python train.py --n_layer=12 --d_model=192 --n_head=2 --n_kv_head=2 --head_dim=96 --d_mlp=768 --vocab_size=1075 --activation="squared_relu" --norm="rmsnorm" --norm_place="pre" --norm_eps=1e-05 --positions="rope" --rope_base=10000.0 --rope_fraction=1.0 --qk_norm=true --attn_scale=0.114 --bias="none" --tie_embeddings=false --parallel_block=false --extras=["capped logits"] --init="uniform" --init_std_qkv=0.0615 --init_std_o=0.0615 --init_std_up=0.0615 --init_std_down=0.0 --optimizer="muon_variant" --lr=0.00699 --lr_mult_down=1.5 --beta1=0.9 --lr_head=0.00677 --warmup_steps=0 --schedule="wsd" --decay_fraction=1.0 --decay_shape="sqrt" --final_lr_fraction=0.02 --batch_tokens=16384 --seq_len=1024 --doc_mask=false --train_tokens=184000000 --steps=11231 --dataset="wikipedia_en"
MLP neurons of a small language model. Each row is named by its layer, matrix (up: input weights) and neuron, and shows model dimensions 32-159. Each number is 50 + 15 x the weight over its row's rms, rounded and kept within 0 to 99.
After each neuron's rows, "fires after" lists the tokens most often just before its 100 highest values on Wikipedia text that the model never trained on. A number after a token or word is its count.

L9.up559:41 63 36 39 72 67 53 68 56 61 43 35 35 79 87 70 43 51 26 30 36 41 46 49 49 47 36 21 52 35 44 43 46 74 38 47 48 69 68 54 28 41 52 69 38 41 72 42 39 43 57 54 70 55 59 40 22 39 39 28 65 58 30 71 42 62 55 41 39 40 67 57 67 44 56 33 49 74 42 66 85 54 36 19 38 38 44 49 55 67 61 41 61 54 50 41 76 62 77 23 15 17 26 34 51 33 73 42 36 44 57 34 43 68 58 56 73 76 62 28 62 45 38 53 53 45 37 56
fires after: " P" 34, " p" 13, "on" 8, " N" 8, "P" 7, " |" 5

L4.up664:60 50 52 60 37 39 55 68 80 71 73 26 66 74 28 61 60 60 81 45 28 46 48 62 65 57 57 56 58 16 68 64 31 49 40 27 72 49 53 56 48 68 56 59 50 36 40 36 28 34 59 54 56 64 63 35 38 36 41 48 47 56 46 52 68 44 75 44 56 49 40 57 61 32 57 59 56 44 30 72 26 38 52 40 18 40 27 34 47 78 46 60 50 53 80 59 66 66 82 39 61 42 59 33 46 24 61 47 54 40 33 75 50 57 83 31 70 40 68 41 71 76 74 73 47 64 54 43
fires after: " " 26, " v" 19, " qu" 11, " d" 11, " V" 6, " re" 5

L2.up354:51 66 58 48 39 47 46 37 77 30 34 86 57 45 34 57 46 60 56 60 44 60 67 41 53 66 40 82 39 74 34 49 71 43 41 43 65 78 94 57 32 47 43 46 54 45 47 45 78 40 55 57 40 37 30 57 54 55 21 59 54 36 44 72 44 44 30 39 28 47 56 51 38 41 54 41 65 36 68 50 53 81 69 66 56 67 51 51 78 57 31 50 53 38 65 80 49 57 86 49 56 66 46 46 18 74 28 36 35 70 36 45 37 52 43 45 58 58 51 66 66 76 61 63 74 65 56 46
fires after: " h" 31, " H" 26, " m" 22, " Q" 10

L7.up307:53 57 61 19 58 57 39 53 62 46 55 23 50 40 43 29 43 64 63 68 74 42 42 50 54 44 14 71 46 44 56 61 42 52 57 44 48 22 29 39 46 70 49 30 41 64 45 33 56 37 33 45 34 70 25 64 65 43 51 75 31 30 29 32 42 67 55 25 52 53 65 35 39 65 69 45 72 48 53 57 64 30 52 23 45 37 26 35 40 24 26 07 69 72 32 44 45 64 43 75 60 23 64 48 68 15 37 43 46 35 55 63 48 30 49 57 47 37 30 47 76 55 20 68 74 51 52 43
fires after: " a" 13, ":" 12, " e" 12, " |" 12, " s" 7, " over" 6

L7.up119:60 50 36 64 51 75 60 35 54 71 86 46 41 50 66 62 60 45 56 69 67 49 31 51 58 27 59 60 49 42 42 59 62 73 41 54 64 46 47 44 51 73 41 62 37 52 61 32 67 54 32 90 65 60 60 45 54 69 37 75 58 41 34 66 62 48 45 34 64 34 75 56 67 72 41 36 63 70 59 79 22 64 64 49 31 77 45 66 59 59 48 27 48 30 51 73 51 63 34 48 37 26 40 20 26 45 40 44 56 56 46 77 49 63 72 15 76 56 89 70 54 41 72 50 61 47 43 34
fires after: " d" 15, "ed" 9, " n" 8, "v" 8, " v" 7, " D" 6

L9.up114:53 65 40 63 55 51 68 61 51 41 63 55 26 34 77 40 32 65 39 53 31 39 57 48 63 39 13 48 68 44 41 83 46 37 61 58 49 57 66 58 68 82 26 63 47 58 62 39 59 51 57 41 41 36 38 52 70 37 26 73 44 36 26 54 54 64 56 63 42 52 42 40 45 52 44 52 64 49 60 69 80 52 80 42 52 55 46 54 28 54 39 65 58 39 51 24 65 42 77 77 63 44 65 29 31 44 41 42 32 40 38 46 77 64 52 28 54 51 27 73 68 26 66 59 71 68 16 46
fires after: " C" 16, " K" 10, " G" 10, " H" 9, " D" 8, " P" 7

L4.up106:65 72 47 18 55 83 42 75 62 32 41 52 35 52 62 35 90 41 41 56 41 63 55 40 30 45 64 17 63 59 50 69 45 70 51 51 66 69 92 54 50 41 51 73 68 35 38 59 36 64 54 60 61 62 62 63 30 23 48 53 63 72 31 40 50 55 70 53 67 34 46 33 43 36 35 31 54 66 53 63 60 41 50 58 66 60 61 62 39 56 73 46 60 47 55 41 48 46 83 99 47 49 39 44 15 54 47 47 36 48 50 65 34 43 72 37 54 53 43 28 45 40 41 36 73 55 39 52
fires after: " P" 26, " p" 20, " per" 13, "P" 7, "el" 6, "cess" 5

L2.up555:62 64 29 40 14 39 51 80 28 73 36 30 28 27 59 75 37 34 56 40 53 49 46 62 72 52 55 65 58 54 23 35 62 52 36 51 51 38 38 46 23 68 42 38 72 39 37 66 42 40 88 33 33 81 77 48 65 43 30 36 57 81 47 66 75 60 70 62 47 57 56 43 48 60 24 61 65 55 52 32 63 44 41 69 43 46 74 38 55 63 48 51 36 49 85 50 31 41 19 48 59 49 55 33 49 37 59 77 42 49 55 42 61 49 54 60 64 36 54 56 41 42 61 52 65 47 21 49
fires after: " f" 21, " P" 15, " p" 12, " F" 10, " o" 8

L7.up622:55 67 54 65 59 82 54 62 49 28 77 60 33 63 73 65 22 55 44 75 46 74 57 16 67 56 61 47 49 53 49 50 47 62 16 72 55 71 39 77 57 43 46 72 49 43 54 71 62 25 56 54 37 31 52 55 48 29 49 53 41 58 56 63 37 65 62 56 27 38 51 45 59 46 58 62 45 13 58 59 58 78 46 30 19 69 25 48 36 82 33 50 56 28 59 44 57 56 27 54 68 38 44 39 80 34 20 58 30 43 59 49 44 45 36 71 59 51 39 46 33 36 64 44 61 52 26 26
fires after: " C" 21, "g" 12, " H" 10, "C" 4, " c" 4

L9.up201:55 71 39 57 61 45 83 54 78 37 66 36 46 43 64 84 70 34 55 53 44 64 36 77 59 48 51 73 67 44 39 83 25 33 83 32 58 59 72 61 56 60 57 66 54 59 63 62 42 61 46 57 65 49 44 51 53 43 64 58 43 59 65 65 38 12 32 07 50 17 61 53 55 31 32 53 63 25 55 47 62 27 52 40 31 53 38 63 56 82 43 36 77 53 52 53 44 52 49 44 48 19 61 33 59 28 38 63 49 29 40 44 48 58 61 72 59 32 54 25 12 62 41 43 56 31 53 44
fires after: " N" 20, " S" 10, " K" 8, " P" 8, " R" 6

L2.up384:34 55 56 12 70 56 75 61 22 36 37 23 33 59 60 71 56 48 47 61 39 67 54 51 54 48 58 50 50 70 56 66 44 51 48 89 24 65 73 34 68 60 32 58 22 68 40 44 79 56 52 45 56 48 40 34 47 61 60 48 79 38 21 43 26 36 40 58 53 57 42 45 34 32 47 46 54 64 32 49 47 49 51 56 54 40 43 61 69 67 44 75 49 56 47 63 58 48 70 45 53 45 59 45 60 74 66 63 34 42 34 30 42 60 53 79 32 39 58 68 43 54 30 08 57 44 50 71
fires after: "ro" 14, "ou" 11, " cl" 11, "o" 7, "he" 7, "re" 7

L7.up79:45 42 34 35 27 26 62 59 65 41 43 59 26 54 60 60 19 58 47 33 19 71 59 52 42 32 48 54 54 58 69 44 24 31 69 49 53 69 71 53 25 56 60 59 47 67 36 62 43 27 65 32 35 73 37 60 62 37 71 62 68 43 45 46 58 36 67 58 60 45 61 57 58 48 36 65 37 50 23 54 42 49 59 31 14 36 85 48 55 45 23 44 78 64 48 52 54 41 48 47 49 51 22 60 76 63 26 54 35 36 50 50 68 48 50 57 56 73 29 63 60 46 43 39 64 42 51 66
fires after: " ar" 20, " Ar" 12, " qu" 10, "iv" 7, " an" 7

L7.up282:16 60 25 43 46 68 37 62 42 39 29 55 37 64 57 59 50 30 45 45 52 51 51 45 58 54 62 49 43 38 21 86 38 63 33 35 45 86 51 53 50 78 67 60 51 59 60 66 50 62 67 34 65 62 63 34 43 66 23 38 42 34 25 28 80 61 44 80 46 62 49 35 55 30 38 80 60 53 52 36 55 35 28 52 35 55 52 58 69 78 37 70 43 45 60 65 43 51 58 22 65 49 21 84 67 33 67 74 48 60 49 58 67 43 52 27 61 47 53 84 57 27 75 34 44 32 35 48
fires after: " m" 22, "el" 8, "em" 6, " M" 6, " re" 5, " or" 5

L4.up622:38 38 31 60 65 41 48 78 58 47 17 35 36 74 43 69 67 26 23 64 33 55 72 71 43 61 54 46 55 28 63 42 31 63 47 55 41 37 74 46 60 25 60 66 44 41 34 45 64 41 57 60 36 60 44 29 52 53 35 71 29 23 35 65 44 50 50 43 66 59 61 64 38 67 49 45 72 52 73 55 39 56 37 42 70 28 71 64 59 73 66 23 47 73 57 57 58 75 45 41 50 13 29 34 59 29 42 62 45 54 65 30 50 55 67 37 56 30 62 53 70 43 52 58 72 57 27 55
fires after: " " 21, " for" 16, "ar" 12, "é" 6, " A" 6

L9.up125:74 50 78 37 60 55 49 36 43 61 35 36 36 72 53 67 54 40 66 71 17 66 53 47 37 29 73 57 78 37 56 62 63 43 63 68 49 44 52 50 66 43 74 53 67 43 53 51 52 44 48 24 39 59 35 73 57 37 14 45 25 50 44 52 62 89 69 32 48 39 40 40 29 61 44 58 68 45 52 63 57 37 21 36 63 61 49 24 31 57 39 34 64 55 39 62 50 67 46 66 39 50 45 46 71 26 73 25 53 54 42 35 83 57 62 54 58 67 29 59 32 46 23 35 57 57 43 21
fires after: " /" 30, ":" 13, " |" 10, " and" 9, "i" 5

L9.up663:55 64 54 54 21 37 61 39 83 31 50 55 63 33 70 72 47 49 59 39 45 37 42 78 84 48 40 40 56 59 36 46 31 57 31 55 72 61 54 52 31 79 47 33 56 58 44 60 60 22 43 34 56 74 73 42 40 29 55 32 48 73 69 75 23 72 44 33 34 24 89 43 68 56 41 68 48 64 45 45 66 66 54 40 40 50 34 47 44 47 65 50 67 60 44 38 41 41 58 89 49 31 65 39 68 48 52 56 36 44 38 32 43 57 68 30 43 83 53 37 63 31 99 56 63 54 55 55
fires after: " P" 17, " p" 13, " the" 12, " N" 6, " A" 5

L4.up261:39 49 67 50 42 38 56 52 36 36 39 67 15 32 57 58 51 58 87 47 29 16 67 56 52 25 51 42 55 64 55 52 31 63 63 70 73 65 58 26 34 86 34 52 30 50 53 40 31 45 40 64 44 68 60 72 44 36 39 57 58 66 44 43 81 57 44 32 47 61 69 64 62 56 59 54 66 34 48 35 49 39 38 56 71 54 79 35 69 67 79 59 50 50 61 49 37 26 64 62 43 44 46 53 24 43 56 19 30 85 50 31 47 49 16 40 70 41 48 71 64 42 48 24 61 24 22 30
fires after: " p" 16, "8" 12, "6" 11, "en" 10, "5" 9, " P" 7

L4.up227:41 25 64 47 31 34 47 56 50 39 43 60 31 44 62 34 42 20 26 39 61 52 66 49 51 74 69 64 53 31 37 58 38 39 71 57 34 26 60 47 37 43 44 48 64 59 63 58 60 64 45 31 64 40 63 65 66 36 55 64 68 37 65 55 14 47 66 29 53 63 63 46 46 46 57 48 39 58 80 57 65 47 42 31 55 39 34 54 31 82 39 28 59 18 74 54 76 35 45 48 65 24 52 52 52 37 82 56 30 45 65 40 62 72 52 23 59 21 99 49 75 52 37 29 64 54 53 49
fires after: " A" 13, "t" 10, "i" 10, " n" 9, " for" 9, " a" 6

L7.up443:49 64 25 58 49 51 55 40 50 80 59 58 51 60 40 46 63 48 57 43 29 42 47 60 62 70 56 40 50 48 23 67 41 55 44 41 63 52 40 75 59 69 44 76 32 41 39 54 48 61 51 58 45 50 50 70 58 59 56 83 61 27 48 60 35 51 45 61 41 41 39 57 69 52 26 19 50 53 39 52 81 76 72 55 24 42 55 52 41 57 32 39 44 32 51 31 29 50 25 44 43 69 56 25 42 31 66 13 57 54 31 51 56 67 59 41 55 30 67 34 37 75 58 52 55 73 42 48
fires after: "." 47, "\n\n" 10, "\n" 5, "ed" 5, "v" 4

L4.up560:51 70 28 46 51 66 22 42 19 53 77 55 55 55 58 58 05 28 62 57 53 53 56 33 41 82 63 71 41 58 36 43 28 57 61 55 75 42 52 37 44 70 62 35 70 50 50 60 70 45 47 54 46 44 81 35 39 50 25 37 46 67 37 46 45 52 41 43 56 62 27 45 44 34 52 60 67 39 33 47 51 49 56 42 32 43 46 56 72 63 52 62 70 35 34 44 61 71 69 66 37 51 29 67 49 59 60 37 35 71 50 46 34 25 52 38 63 58 36 59 64 48 40 65 43 59 93 26
fires after: "″" 15, " m" 14, "em" 12, "oc" 10, "if" 10, "ist" 8

L2.up644:65 24 68 56 26 47 57 13 24 71 70 85 34 52 30 59 43 73 47 73 56 63 57 70 55 70 46 55 32 34 36 58 67 63 28 51 37 55 54 69 55 47 42 47 50 50 53 25 69 44 47 50 40 36 62 61 78 50 70 41 78 44 28 27 45 66 45 18 48 64 53 58 51 34 44 59 49 21 58 68 27 69 66 44 47 42 75 47 38 41 53 38 49 36 49 62 44 35 29 34 08 65 53 31 43 50 24 57 50 88 33 56 43 44 55 42 15 40 18 61 63 40 46 64 47 72 52 53
fires after: " G" 16, " H" 16, "h" 13, " h" 11, " b" 6

L4.up615:70 54 52 50 39 66 27 61 17 51 44 58 17 45 28 38 16 56 76 53 33 53 49 59 70 46 48 32 27 49 34 35 35 35 59 54 08 82 55 60 40 70 57 50 78 48 41 30 27 55 54 47 34 31 46 70 35 28 35 30 51 35 41 64 70 45 35 75 28 50 36 50 37 35 31 56 75 68 29 44 70 42 71 45 06 59 44 43 60 73 48 36 44 58 23 66 53 35 58 42 59 62 50 34 58 40 72 69 59 53 46 68 64 24 31 52 31 73 28 68 47 47 69 58 53 33 55 78
fires after: " ar" 19, " ex" 14, " Ar" 11, " t" 10, " Con" 5, " Com" 5

L4.up167:22 50 47 54 57 44 61 52 41 64 46 53 48 23 55 59 61 42 24 61 30 62 50 22 45 40 41 52 36 45 51 57 55 36 38 60 49 69 62 63 29 63 65 51 68 48 69 57 33 39 37 43 75 65 31 26 36 50 44 66 71 56 83 63 81 68 51 58 50 54 41 91 43 37 38 47 47 62 41 55 47 43 42 28 47 61 59 53 44 27 42 50 60 41 52 50 59 44 73 52 49 41 51 48 43 44 45 56 50 50 64 45 60 41 43 27 62 68 32 33 66 38 67 66 77 36 53 51
fires after: " c" 15, " p" 11, " st" 11, " sc" 10, " P" 10

L7.up449:75 33 46 57 83 65 59 65 54 30 53 48 65 58 57 56 52 46 68 75 63 40 54 67 91 40 21 45 79 67 66 48 57 66 86 48 51 48 81 57 69 71 46 58 60 64 35 65 40 55 63 61 46 70 46 64 54 54 59 50 58 46 45 59 51 24 53 48 40 63 56 58 52 72 74 55 58 43 55 37 29 51 63 49 55 46 56 40 43 42 45 23 79 18 66 58 67 29 59 59 44 61 58 29 49 81 35 49 68 30 40 43 79 59 50 40 47 42 17 03 45 33 69 49 68 56 52 46
fires after: " g" 28, " G" 18, "l" 10, " l" 9, "G" 8

L4.up497:31 43 49 48 57 48 56 80 45 38 58 78 76 74 55 49 83 64 52 56 38 44 28 62 31 43 47 71 78 31 44 73 60 52 38 41 39 54 43 57 54 75 42 25 59 41 32 39 70 11 23 34 45 67 37 52 65 41 54 61 61 16 26 29 25 69 43 95 39 30 55 41 56 46 26 48 65 35 31 25 35 51 64 56 66 69 62 45 63 69 41 45 46 61 26 64 43 37 71 55 55 51 49 22 57 63 67 50 76 20 46 60 49 27 44 88 22 50 62 48 46 61 45 45 38 70 41 57
fires after: "he" 14, " a" 13, "re" 13, "e" 11, " re" 8, " Re" 5

L2.up406:45 29 36 33 23 42 52 41 53 42 27 46 25 66 23 72 56 69 21 47 34 55 66 43 46 60 28 53 35 94 45 51 49 32 33 62 42 48 36 18 71 70 38 37 40 46 36 40 73 51 67 62 51 80 42 41 66 27 28 49 81 00 59 50 62 45 47 44 40 59 41 16 49 94 61 41 56 48 42 39 50 34 18 50 72 60 61 47 60 73 35 51 70 32 38 38 47 60 46 39 52 44 50 71 62 53 58 65 71 41 55 68 52 55 48 45 45 46 53 31 65 56 44 47 54 35 30 41
fires after: " d" 26, "un" 14, " D" 11, "av" 8, "ar" 7, " c" 6

L4.up476:38 55 91 46 58 50 73 42 39 43 49 48 37 75 78 45 17 48 49 49 28 51 51 55 75 60 51 38 28 41 51 62 67 58 73 58 51 57 49 13 51 65 56 61 50 56 49 34 34 53 60 45 51 52 50 62 27 62 54 56 73 65 68 39 51 68 42 54 59 36 60 42 27 40 12 55 45 45 65 38 45 75 39 60 47 30 67 42 52 41 36 33 56 46 53 34 47 45 49 74 46 60 74 51 46 55 32 28 37 77 42 63 76 59 47 55 18 43 69 55 56 54 45 39 42 78 31 63
fires after: " E" 23, "hy" 11, " m" 10, " app" 8, "pp" 8, " des" 8

L2.up446:51 33 42 37 57 44 54 67 67 35 33 40 32 61 41 68 47 43 67 33 34 39 58 40 64 51 27 53 43 75 43 61 40 51 43 38 47 71 48 63 51 62 24 55 53 42 53 66 39 57 33 80 44 69 32 41 49 50 40 49 63 61 54 60 44 27 32 34 68 44 32 35 64 71 73 53 45 77 41 62 84 50 62 34 52 43 44 64 71 30 65 69 45 25 34 42 65 62 11 87 49 56 70 51 57 64 35 37 37 33 63 76 49 70 33 43 56 69 29 40 64 48 51 48 31 54 43 35
fires after: "ec" 12, " W" 10, " F" 9, " St" 8, "c" 7, " f" 7

L2.up204:36 68 18 22 60 53 57 43 48 44 49 60 77 42 65 46 84 67 70 74 51 16 53 65 61 63 50 68 73 51 48 32 31 35 59 38 46 72 64 71 59 60 47 47 43 47 58 53 40 36 44 59 76 44 79 37 56 38 60 32 75 73 53 38 49 34 30 72 34 70 56 51 38 76 39 48 28 40 48 53 67 52 57 43 43 70 62 42 71 65 70 34 56 50 42 52 44 44 47 86 41 49 50 54 42 47 35 70 35 73 41 53 55 39 63 52 26 73 42 35 68 56 44 55 47 64 57 48
fires after: " M" 36, " m" 18, " H" 13, " h" 6, " " 5, "m" 5

L2.up603:40 42 20 50 47 65 69 41 50 66 32 52 28 57 39 43 43 66 60 53 40 46 70 50 62 46 57 61 39 52 63 33 67 60 10 53 46 65 30 69 52 55 61 38 23 32 47 64 63 43 61 65 81 54 58 58 54 58 19 68 43 41 55 73 49 59 29 44 50 52 70 71 57 48 69 38 51 49 57 71 35 45 66 36 26 76 79 47 46 32 60 50 56 48 44 82 56 73 17 59 63 79 59 46 49 49 59 25 74 59 38 40 60 63 66 30 49 75 61 32 44 70 53 50 50 52 35 66
fires after: " d" 23, " m" 17, "im" 11, " v" 9, "enn" 7

L6.up103:23 86 54 84 48 52 29 64 34 38 62 83 91 37 41 53 70 42 27 30 71 43 51 42 84 37 20 29 68 44 52 52 46 36 51 59 57 67 49 55 57 71 41 61 78 64 54 40 45 46 49 67 44 25 56 50 71 32 27 67 48 59 44 59 55 40 36 48 39 51 38 53 76 73 49 72 18 74 38 44 28 82 29 55 63 54 47 64 26 49 42 06 46 35 53 51 65 39 34 44 57 48 30 64 59 47 60 30 37 32 46 74 37 27 42 58 67 58 52 38 49 45 83 20 39 54 45 58
fires after: "." 21, "ec" 9, " ch" 6, "istrict" 6, "ograp" 5, "us" 5

L2.up39:49 71 56 57 30 37 23 49 55 58 58 40 67 56 64 69 56 39 51 78 32 51 50 70 57 47 63 55 33 59 38 67 55 33 35 29 50 56 62 34 48 54 48 16 29 50 52 62 49 30 62 33 32 45 69 74 55 38 63 68 48 37 31 43 48 56 65 65 56 94 47 56 37 67 44 51 79 41 52 19 44 40 39 57 60 53 42 60 67 44 33 65 70 46 25 51 69 07 62 51 22 55 49 52 54 40 59 45 68 49 34 25 33 28 47 57 13 51 54 36 65 66 49 40 55 59 39 26
fires after: "re" 19, " he" 16, "O" 14, " h" 13, "ra" 10, " H" 5

L7.up491:41 58 66 51 59 27 34 33 53 48 75 23 49 41 52 56 54 39 38 84 39 55 43 65 51 26 39 60 58 65 47 18 58 37 54 58 39 60 64 74 63 70 76 39 43 36 56 42 47 52 40 16 67 56 25 73 24 35 49 59 61 65 37 24 70 39 39 73 23 49 26 56 37 62 57 62 52 42 51 53 42 55 27 50 19 75 34 37 59 25 33 52 54 45 43 68 43 51 59 94 54 47 64 47 54 66 37 49 50 79 34 42 39 41 46 70 55 33 61 44 63 48 19 35 61 26 47 47
fires after: "m" 13, "le" 11, " m" 11, "p" 8, "ge" 5, " M" 5

L9.up690:64 47 61 43 22 57 54 40 62 29 45 32 48 28 43 56 33 42 56 65 45 32 63 53 65 46 53 53 55 42 17 50 61 39 45 68 60 89 43 53 47 38 52 46 44 54 42 41 45 36 52 64 60 79 57 45 48 44 41 25 39 43 62 63 73 65 33 44 58 59 47 11 57 57 87 47 25 60 57 37 43 54 55 28 26 75 47 45 27 27 66 58 39 35 80 54 47 67 61 51 46 30 62 48 42 36 57 58 44 67 53 63 55 49 40 31 68 51 50 65 26 88 64 21 74 27 22 10
fires after: "il" 16, " p" 12, "ul" 7, " pr" 7, " P" 6, "ang" 6

L2.up18:69 51 47 47 57 55 43 55 48 61 42 52 73 38 62 08 60 58 78 29 48 36 43 32 35 63 54 83 58 24 49 39 43 25 61 41 43 64 44 39 31 61 69 50 43 84 55 62 67 52 63 49 15 36 50 51 69 29 48 53 59 41 44 42 66 48 34 66 41 26 71 75 39 86 44 75 44 70 61 56 60 57 48 28 37 36 27 38 43 54 60 84 30 48 32 50 66 38 25 46 49 56 48 22 58 72 53 57 47 17 44 55 47 63 37 66 83 49 10 50 55 40 58 50 61 38 43 45
fires after: "r" 19, "us" 13, "s" 8, "x" 7, "os" 6

L4.up98:52 43 57 45 46 84 64 45 37 49 20 21 32 67 57 51 38 57 70 58 63 15 32 59 39 66 52 60 45 49 34 22 50 43 48 58 53 45 51 49 20 60 58 47 59 63 53 41 38 62 54 41 57 39 41 60 57 36 58 54 47 47 30 59 32 33 37 32 56 46 33 36 50 39 35 36 53 34 57 45 28 57 43 50 46 62 64 64 68 88 40 42 36 26 57 47 51 40 44 44 23 53 65 46 50 38 50 18 44 65 36 37 67 52 31 78 63 39 50 37 48 38 41 23 30 40 52 60
fires after: " B" 24, " b" 19, " G" 17, " g" 7, " under" 5

L6.up619:66 51 50 37 60 60 80 53 80 10 40 44 70 63 81 33 57 51 49 60 51 52 24 51 53 45 58 38 24 14 15 88 66 51 66 43 65 63 55 67 59 61 55 28 33 57 45 61 62 65 34 68 36 50 55 67 48 44 62 48 44 45 37 63 55 75 49 29 32 27 56 34 59 51 52 36 54 60 41 67 39 55 67 52 28 47 49 87 46 47 70 73 62 39 62 37 46 77 48 51 68 30 40 27 31 26 34 60 52 51 29 75 32 53 56 62 63 57 74 67 61 49 79 48 47 48 69 68
fires after: " v" 22, " V" 17, "v" 7, "l" 5, "p" 5

L2.up138:46 58 68 22 38 33 67 35 22 55 43 62 46 61 60 67 46 34 53 28 38 58 45 28 65 47 53 22 46 56 60 23 38 26 53 56 40 16 57 45 73 52 31 38 70 20 70 42 42 61 48 33 68 46 35 61 40 04 64 75 48 54 63 47 62 32 66 60 61 35 73 55 24 74 41 43 66 40 54 66 34 66 54 17 30 56 63 35 63 52 77 45 41 46 49 70 33 32 49 33 57 48 38 62 50 56 61 49 38 42 55 57 63 62 33 47 47 47 42 62 42 55 47 50 62 56 57 43
fires after: " con" 33, " " 15, " sy" 12, "oc" 10, "t" 7, "et" 6

L4.up430:54 72 38 28 58 55 61 46 53 48 33 35 60 35 58 22 27 43 55 26 37 27 33 56 57 42 81 67 47 36 64 39 59 63 39 68 43 42 33 38 55 68 50 66 55 62 34 45 48 44 59 36 45 37 41 50 54 40 88 27 48 67 80 43 58 54 44 52 72 75 58 42 46 55 46 75 68 20 72 27 29 61 48 55 47 55 62 48 62 55 58 60 70 74 54 44 48 59 43 38 68 51 50 63 67 42 48 63 77 54 48 65 78 64 61 54 62 59 55 61 33 45 43 69 42 40 41 76
fires after: " " 32, " E" 19, " w" 10, " a" 5, " W" 5, " an" 4

L7.up563:45 54 53 80 49 57 31 68 59 69 32 45 85 56 30 60 71 38 60 61 33 54 44 43 41 34 40 34 52 52 59 60 64 26 51 63 25 37 47 26 46 62 60 63 46 38 57 47 45 64 74 60 50 52 59 83 61 07 55 63 25 57 16 39 49 42 57 10 60 58 70 42 63 48 38 39 34 50 53 47 30 64 49 51 83 59 37 42 43 57 71 48 67 30 39 39 45 56 43 39 49 57 62 48 28 41 60 35 76 63 47 49 53 75 76 60 65 58 63 47 44 45 28 28 55 49 56 63
fires after: " P" 15, " v" 11, "fter" 11, " King" 9, " p" 9, " ad" 7

L2.up278:87 58 32 37 53 63 30 53 58 20 83 37 46 42 73 27 35 62 68 40 60 41 43 45 25 47 30 55 51 40 72 28 36 59 59 32 59 82 57 37 44 59 61 47 66 18 39 37 75 66 55 38 38 52 72 65 35 34 73 56 46 63 29 63 49 56 55 33 72 55 55 53 39 46 44 39 45 55 70 54 52 46 29 65 43 49 57 53 20 23 52 72 38 59 55 39 47 47 32 99 16 37 46 32 40 64 41 52 23 44 56 52 59 43 29 63 43 47 32 40 52 58 54 33 61 25 43 58
fires after: "s" 19, "um" 17, " s" 9, ")" 8, "us" 5, " H" 5

L4.up570:45 60 43 29 22 49 70 36 63 26 39 33 50 43 58 56 66 69 68 21 66 53 67 54 75 55 33 50 68 75 25 36 44 52 45 23 41 70 56 45 64 54 44 88 66 51 42 60 50 62 62 86 41 36 54 52 58 38 60 59 63 48 53 57 51 26 48 24 41 18 68 61 40 64 33 46 53 27 43 61 45 72 51 63 72 35 42 62 65 45 72 56 18 59 44 21 63 53 34 35 57 41 49 39 38 58 31 83 69 48 69 21 24 69 45 45 44 51 45 59 49 57 20 46 50 56 34 71
fires after: " P" 11, " k" 11, " K" 10, " f" 9, " F" 6, " C" 5

L4.up488:51 54 44 48 61 29 43 58 66 51 49 59 66 35 40 47 66 58 43 57 39 75 50 46 35 58 55 33 14 56 18 71 35 27 37 34 24 64 56 35 53 59 58 74 47 40 44 41 52 59 64 46 66 31 50 23 65 47 13 53 34 48 59 65 53 71 70 54 68 58 49 52 57 41 49 40 36 58 63 51 36 31 70 62 47 57 57 31 42 50 54 43 48 41 35 31 39 59 84 58 60 21 64 59 51 47 53 44 59 82 47 59 47 56 58 54 40 63 56 49 35 48 51 45 57 45 85 18
fires after: " P" 21, "–" 16, " p" 14, "p" 10, " G" 9, "at" 5

L2.up316:57 53 56 52 34 56 50 68 40 50 45 57 39 84 34 70 68 71 27 61 57 45 67 35 59 66 59 81 31 85 44 59 50 22 34 31 72 50 25 52 31 27 52 55 43 51 47 25 41 62 36 66 55 34 69 45 76 14 50 54 37 51 40 78 50 57 64 53 65 25 60 49 49 56 53 56 28 75 62 67 48 60 44 13 49 52 42 45 55 61 56 47 56 63 50 46 22 77 22 24 70 58 70 41 72 59 59 38 65 74 40 71 46 77 57 49 31 45 44 49 56 40 55 50 36 59 38 71
fires after: " c" 31, " att" 14, " s" 7, " con" 6, " d" 5

L2.up370:27 72 16 39 27 51 22 38 48 49 67 65 51 66 43 47 50 74 61 60 60 55 24 68 44 40 64 46 55 53 38 41 46 76 63 54 46 44 68 35 53 46 67 78 73 33 63 57 58 47 53 70 57 76 25 53 55 41 19 53 59 46 66 34 17 75 31 54 52 42 45 43 26 47 51 59 49 49 50 55 50 67 43 55 56 54 60 39 72 69 68 39 64 57 19 68 53 47 81 46 50 59 52 43 42 87 65 37 56 48 44 30 46 52 40 62 62 67 36 37 72 37 66 47 30 87 49 52
fires after: " m" 15, " At" 13, " h" 12, " at" 10, " ac" 8, " H" 8

L2.up565:48 56 47 22 55 60 68 61 56 54 43 41 37 54 59 54 41 47 61 43 55 46 20 52 24 42 66 53 58 42 51 37 41 50 53 23 54 45 34 55 09 40 63 42 54 78 72 74 37 49 75 19 26 26 61 59 51 43 77 65 24 72 37 44 73 43 46 56 62 53 58 46 44 38 41 49 68 48 50 55 24 68 36 40 53 20 52 31 36 73 63 49 51 61 60 78 46 40 39 62 74 52 46 69 47 44 34 30 44 34 46 52 33 49 68 49 49 36 44 49 63 66 16 20 54 67 66 78
fires after: " F" 18, " comm" 18, " sec" 13, " o" 11, "du" 6, " f" 6

L7.up654:33 46 57 71 71 46 72 46 61 78 38 43 56 48 43 32 56 36 45 80 62 27 55 66 56 31 56 47 27 42 57 39 57 58 35 42 76 33 82 61 77 51 41 43 66 75 67 09 70 76 46 48 63 27 42 70 49 46 51 44 54 66 40 34 70 50 49 33 39 46 59 49 28 65 58 71 49 60 59 56 76 29 64 35 32 51 47 49 67 43 57 50 84 73 53 78 64 56 33 48 49 55 46 29 41 82 59 70 31 66 28 53 42 62 69 46 71 69 73 40 48 55 43 45 47 40 58 31
fires after: " m" 25, " M" 9, " s" 8, " S" 7, "s" 7, " v" 6